Weights of a small transformer language model.
Size: 14 layers, 4 heads of 64, MLP 576 SwiGLU, vocabulary 512.
Architecture: RMSNorm after each block, normalized queries and keys.
Training: 144M tokens, 8814 steps.
MLP neurons of a small language model. Each row is named by its layer, matrix (gate and up: input weights; down: output weights) and neuron, and shows model dimensions 32-223. Each number is 500 + 50 x the weight over its row's rms, rounded and kept within 0 to 999. Numbers have three digits each. A neuron's up and down rows have the sign that makes its largest values positive.
After each neuron's rows, "fires in" lists the words (lower case) most often at its 100 highest values on Wikipedia text that the model never trained on.

L8.gate374:456503389431432561512486540518417498557543479524459559570518529472532487542529473486509507485523431405477541443564468491543481506560514523485528633533476551509591548451483428527530524478539553473472565496519507651574419567493580494529484395491631396610425510480500479481626534502526473437521451480577487473476532517529466513447502551494494489510552513488518464482517526490512508515491580501515446514454536550472527526606438457518553533516443515463529461582549479497560396441461495496500481474464481438517472565365603526445586440535472473578576466458592528561550492516473448537
L8.up374:424466465429505497562581512486467440486487576565571471532459494635578451513459469554431567520453526526556441490488458466508583513519436457498450572461529468497533500428482598444448522388481538484492646492542538427518490481468463431481470416539532446591481537467399424509611460524543527530512530563520441540523437498510491555409466492473616461473482502510444473513486486491505448528536523531492415517553420527459495493489535539529490466501476459581477514503559569492582460521372499541455428538429543458563511454482568476469568466463570512421513508354549498536479508574541559559
L8.down374:475454484504511559503560459422475549497506396500456599374457422502514515489456461503417491562450553474553464487458469483475449491508467492526532533408469645460478580505624532509414473494473492488530449495553442532528469471536440473542453525593469480584561500459434542515510482475503466475488536502516497541558546523430492436518465521489513578511426470522360471459479513482477512499566554565605518432494546468529504454482508466577462470492511533462466509438533500551545601584531536579451510463446547532573487456462512449598468589510568557459463541483481555509541507541485369555
fires in: "is", "are", "was"

L2.gate493:487488485379496501430525498518448418433525424460534591496512547471535434513490407429476547463442517525546503469485492456477542537435563436436359518442495469470442555472545498477487430530488535450498508540562432498498473445596537551430391502462528482542478463516499471499469550595504517469496457516517485461608585513522468525410457470540534447491445588511390559447491500488517491581481447523430475521476452486580598438532568445519539489587522400501516490449529504500521515503609557542558526638559463486439495556489500563437553483494480521500395497452447426495579553439548576483
L2.up493:569493499461547511529562562505439468564507590534581410537437454461591507573537540493529452525530414498486505528489497544481443470543477481492505500526423415469539557457467510443501514490486377552545537482519529385459370451539556465533513392470570462483470490415602483556503477559494553488515511467586529523417536530511504503489428514464490521463477462548537452518636511505511567541497570574522445532458498538512457461415571495525553482552450515594456550402520399478570559492434527636459436479526540511505477476503475450491367460466512539493563520450529452479504469516540511491
L2.down493:601469566533476572508524602611430432464583572529520496526407522484545461527511485419530452571535558454550538532465511516561525608595477428476453513476458489445512564426487506448486499509570557496517561484451497465499412488527511505509427487493515499474465520461448474520565497504520525534454509445524479509454470562462498563422394632445494549424432448517455589558608551629508438529498568519485523494481538611545431436443541483518528493593460479590501443417480354482563447491493543526526492444508545509461457468510459522494447478554485574525510561597469536526473538547420528501
fires in: "also", "album", "along", "already", "al", "all"

L8.gate202:535436479452505508480568489557531528476570540551534510473539556533481525475465494481459512476498427500459513437510432464503488583502557484484545539403475506534445469434589529492528515457400559447478488522459472619458499522558500557498476517431509382490529535430456526478530522508440533483512393492547486418530485396452558522472444500470487496568421450473533460378469504518515553517419583495524484447576560534525560503508416469468493541455455458434524390533419508507562503487517419478413512487396475608591423479528483539573536548575511443473521463415452495560618529539450517509
L8.up202:485532545492506581486577446440505470447536610523466473561512511578469407446474523495459530474449606546479455474490463437469538449436618487377558526477525531591418442550486578605560579472429448442410485570481453501512494452571495562490431530525447419451462545474371471497487501541426575496538489427495565502527568465520552491439486517573567526589434546542450476476450538500446494507543455569488463457531584492383464524442462531568495534546444524591499466494514541556549495537592445546412535449515461479494564459556504465554540446526531540481521397460521507540474501513516432533
L8.down202:457457488480556495474537502485456524497547519524541465469542439489431486458389499603430517469475513500391488531499451453516500566518480520501618553501510505529519496499609543419497556439552493568468433516518463531539512421521432540440470510463502458532478440442421530444475547469450526481582362536410539493532477494524567428474470507570532470414435531485504456402557497464485534437566566478563526590554501477378452517483500473520507497512497423512367507481469547572515523571467477550420522516572572571490501448586479416455447528532545511490420448417535545578541553543511455552
fires in: "can", "would", "will", "could", "cancer", "may"

L6.gate335:554497618540625546571512474581462563501582521432524530563491574441591509510509545436521541461615527513493445480511427558480488475490508531588534485598553482490545542420495452506553504445428600540518447466524396467507504463483415516522448526554502538494522496470477492535480481532515503431586484428507422402538531442479478673546533538488564458483524518518566496440554543536495531460488481433496501502423543501504604543505497500503514411511433531500455419526566466544560541464494462478443404601469379426532546515501487514439618476508423469512488498554496557511470419463533582503
L6.up335:470531512461473554471505539513489437464581485522547467515410422509411552538397545522420616609581488485440581463559522600534516541539577473427553540472476495524504469497496519466464586524616493446566456569395513558494470499528526530526510431537550477469514534546553486454501443447482588520535466501487517454380498544529499513411443497483528474495448515537473411413505467468440507478485475562501451477629596449470411475470514432485525515515510423454494481552451545480527436523445467504566577444471575489517473543520470505566435430506471436510538458467493423459574580537574492495
L6.down335:398371469573526550479506458506526442449514557496489453409499431422517536400439460487500472359485544394467468418523506564494519493494447538522417461508434452422484475406482447495564507488544475489544472470560502497545469519509488446535484504503638564485411511535528503402489469509491455523484469575503449461471453515440466452492557522565456466481522463530478584527536428579448557457478459467463639450538533415507508534470496422540579476510500551489465507505450454471475497399516510499400461443525529516382521525440457535388583571564462455585548480464523510547527484414462446503
fires in: "is", "was", "the", "name", "nominated", "named"

L2.gate546:540560510494537520551488455510534522457536598474551435538544406493491468560600530494484464469461500434451509477617531501588402494460451508466419446479462454482559402436587542492479510487566524538501512470510496515448453448469411479520558538599533490469564511505546450583469544501483469583570412497448501529544582361448453468484445471491561527544502529535559471510554510509495425517441583581523412618530483518480562482479448545549532576454546445500471499508474517430600512497553576470442527543417511496497505616486560566523479494474515438621536584474573446502555531525469521499
L2.up546:500473544445595487518492588416570539537456566479563441510449442451531440598574491491491503439467444423476589549518452431479470405576539397521509533489486498433500503475534484467562471569512521410456504497483514452463555582452488555528544504504563524484549440503496546571466509511551588406582484492538454504483519500537507545449440436521502482396461385524529433486573481529536453553485487617595533495458400586517541518433513489494519484444483516473573546502529521395533515514513538542446493410468518449414521473570471500460506525540532532526526419513517517543558526578444512468
L2.down546:411519402512482524602489505475482516523525482538557548445491508534435395533475437483486490458500359455503499471425509474458571559518479539531622488491464531545485498455473571483511471554502452501486515617557547478544630510526512476472466558410450373543534516542517619519430510522495607444506560568535449507575561405544617546562519410479528495529419541455454486509384560533555496480464422543557446444458508476441495421553577535495479483478512413578476550573505518504489465630429475522416443466493544528541533437505541488453454511506511558507579547448463518466515581465503502447
fires in: "included", "including", "species", "include", "includes"

L2.gate554:513562451592463535500533423571512521472584554403486528563489567494474407445473519497449443495484480438424508549462460547451462504463468488438401419431509459461559528504560504528469477575519537482511480447486572575457557478520442565527561471527472502591492487515535456539518600514506452522513417500526563461602517400538483448538507539505522495545460480536490529550481482505482426499480582480489489577532625563609462513478518473562516506517559483449473411493449552560460501490487493538455518373422581564421511495442586535436541511555543559571507589543584357489590533508489443491
L2.up554:491511500453532489482484518374499399463514528578529399567530457510516441559530458516449453492452470498516471476528487533363539513458531511459515516488571428525493538397513576385534520424458480551470598455540442513583429526441486537553541480510550521567475427551497479478547509495487543570553493517437467452497538470495470525502435471609500536409510487502531500520477603503510438574512591464539489514457448530482531525547484561566483498468452439466477548458541559503436442553435535560480554602372537475422556521518553546487510406532542482408541415588429512491522538556424585532
L2.down554:480542515452479495474539508491438502640513582478467444517491595570526512588475445452565486536650508495475395456472552498481546510549542430666471452447465477433360487546544581530545515503500464480533438517416485546464544488570489574487563459517488399495542478459518464520503459530476514491463484460546553507548514534571453517477460497468392488533504545510574473559536573433568514531540548510387411480550470468544552554489438503472516482505478485512546417529529570452574514584533492556518476520505533538553499530495487438498495514344467503447414521415560501536512526439540561483
fires in: "included", "including", "include", "includes", "newspaper", "applications"

L3.gate374:542540444443553561479471531586453449480512476494524503573520585443497453479455522397503597478444473520570464465535528465534515464453482469531390558448356472468507565464487476497512518470470546512565525578517491438524466428505566483490430446565549480511472522488508453529493578513531536524513422494512436518464502457557393613446490552441511493517512432498523541468549522587523482615432493539490447614463500550502590414487531403537583501542450498585499400449473425482533484405472532527430545585562525509437465504392466527480393479442427509518519528460513457482464476504543519485
L3.up374:511487545544549501472519584542445472445520414496562529462482486518478379552494387472511497552536457511536535580522456531476560503580427446521456520436404409424537536442487533436504465552485466500555536485577510423511388466569550449489406498449535479586537455491543486465508472540520563501529525437554395500466473463567434551450477535567510481452536600520536525520605431512485478541547563503590435493392494555512487489529527417581572461536472516567497539495479426486519469487440527555452549619626556549459541486495451512416494560397535589494497515555536455511484481520463453489
L3.down374:543559541542446565418483509553504462508513472562489598421428518482514541488516478538581395560558506479543562539506507483574503578545505455392492546445324477484520564485414484444508498481501494508582603485493583490563492522568504474503462518486442454404450500576427533438507509461468546569474457433553501560440506456527406466425396547558548551484508436616556476575539476552558468505559416500525476523482510594535489442560571519515472598515507521576501496524425395584450459475466525523489462502567502496499458437493482498505419497519527541539469478565542517500418519535554486523
fires in: "also", "all", "along", "al", "alpine", "album"

L8.gate152:535424470530526485510590488561525500564566527554522492454484503539553517521529470522491496502469494488535486463664452525506603539472449442529597541472476541430552551430482438535473522361554562494455466516538548573540490436505569546492422480541583464471530488493456560482504471503526521616476518495541543579497534546546403494546547450471460525492528458518428414531547481560559522486469607450507382524469423447550574581590591505501617479494489480410504539554484547480557572522426435561448493480486625440559433472453518522581551497490551518506494533465560564607525543496478453557
L8.up152:557434478486433577494433515430457550522578448515512562504530574506542458561466497513451554448564459573502580549475531425506447499556398445469487533470551500484592496509567563508414534542446579449544563459457562495541491476467488485481573490505502505559600472490473446475512596486432360529437492502497487537554474451503563541496493557465547547584501574458470619507516534509510506523487448488439607493480498486500540467427539489542397442566509562512492483381480549459528465484601469483534466484498537472566540440506549540446471528540523518479484474330477468445516456604509485507
L8.down152:515478452482470380488508471488433442545510467455492553587498441514446480578439537543481414478539517504392405482503492564412552530471503479449561509400462536452506556474606504410530501423516566488492436439536496534455498492489484439521497541562497440604462514472521523475552469532451470503494472427545506496539563443464463503511509466504405425513532500516444483420464543494537498453617603475590508507540457472412466593460509464543537560492554489489382443475441513483592451582476402506424457514545554537601423504492503509556521424489539493496512450500448518471545567459540496551
fires in: "is", "are", "were", "was"

L10.gate486:559549458447533526465422578527489474484565415468530522594477476540466465440490507492613481452545459482490541408527493466486502554519457474512439522593464397497530554464534337445472480479477533510481493464513504541494495462489562510490435482580635419512546541604545483511538508490472521372490520480542542477492522440475497531529430490529498527489543575516469396421603511507514420444471547463536428515500493527428437460515533480489613477458522349451531436501479419512588573411459509506422508527460595531456411565491492542432527459414463392558567536570557497522525488521533462466
L10.up486:504520485553542512575620500494501516566557482503523411447561534544460453564457570469457418516412495488435429455566526437558453545480493432535537473515525526493526453559487546513493479507501577365458542616469461449465375484548507533508542464616517479550437433516568509521509508438491470464613543531535424544450472501513471450395459462474507501541464568523452473467493564483424523547580641520516467481488418574485503435344487553520458490552454473477528488457447573531570511479481463518531526441528452433523555478609494502469528530601535448570526531467426533529533513521597514522
L10.down486:487463532488455533528488448377480496498530570425429389555523375439477505449428453492460551594464507493474475451512540554467503487447546559527448462512429457460446508505464517425465506516492425485504540592531563513450534558393499442478471513515526489572584523507468572541572508558513518493450482450570429538468448518464505549473532593542500574554469474499457616633441533547465496457472367386484531473485554535530547431532543531411473541499564498534589509551459544551544492565508509467540468492440528473499503541424518562485579505525515531550615478580440486505500479469556518534
fires in: "was", "is"

L11.gate48:499474439439553362519522445477516550572522494437476545469576529507541521513472500432551461430491364536461473526472469455515544564465515451448570524400485507534557509543441411529439450421430445465491498518484414493526465459498487485456537476462546463572525480477586534519535472474514494484470470578510466612544464400553445444438445460433518536510483455426484422464506567544510542588490600413601453509487431478422580518453517626492528524540465482505549437553497476452520387501477459505456467524489551519446413520534508505528559493568549425465544507504556503541564581487428466470
L11.up48:493456472396424421406496460466520489553545518461510525528496446549453407627509477484522474428470462567492540535509531446512476557462524491532516470465508503568498469516524496536481431505436533582549512497457547472538554516529555517471514508486525461557487542476544509559531420590569582507433476512444499561487433476543487427533417522490542623527434500564492534385493572535576567487550521519490468465441429465429548523359421439533464449425476554629458488593464521506543487479521498538473444566450549535504506465519537458430564476517598571475533513472486472611568460478529482521
L11.down48:551485536487529591483481493476545527536552566437541498492462463495517493490544498515465433485502577558523438454521560510576449443463525528560501570548581597513398526495510543485483495486506451608542463359499579525450494516505522496506385491408511553553520592432410577420577528513436518469508507467492488356474499563568540587486575503498620524480473537456490377553509481474550445436552467475519640473495476499491491627484474514581468492497489457493482506422572504481494594511446507572486516554546545507473515566508454495542500472445548626594477464505435584461546539500509529531
fires in: "are", "can", "were", "could", "is", "was"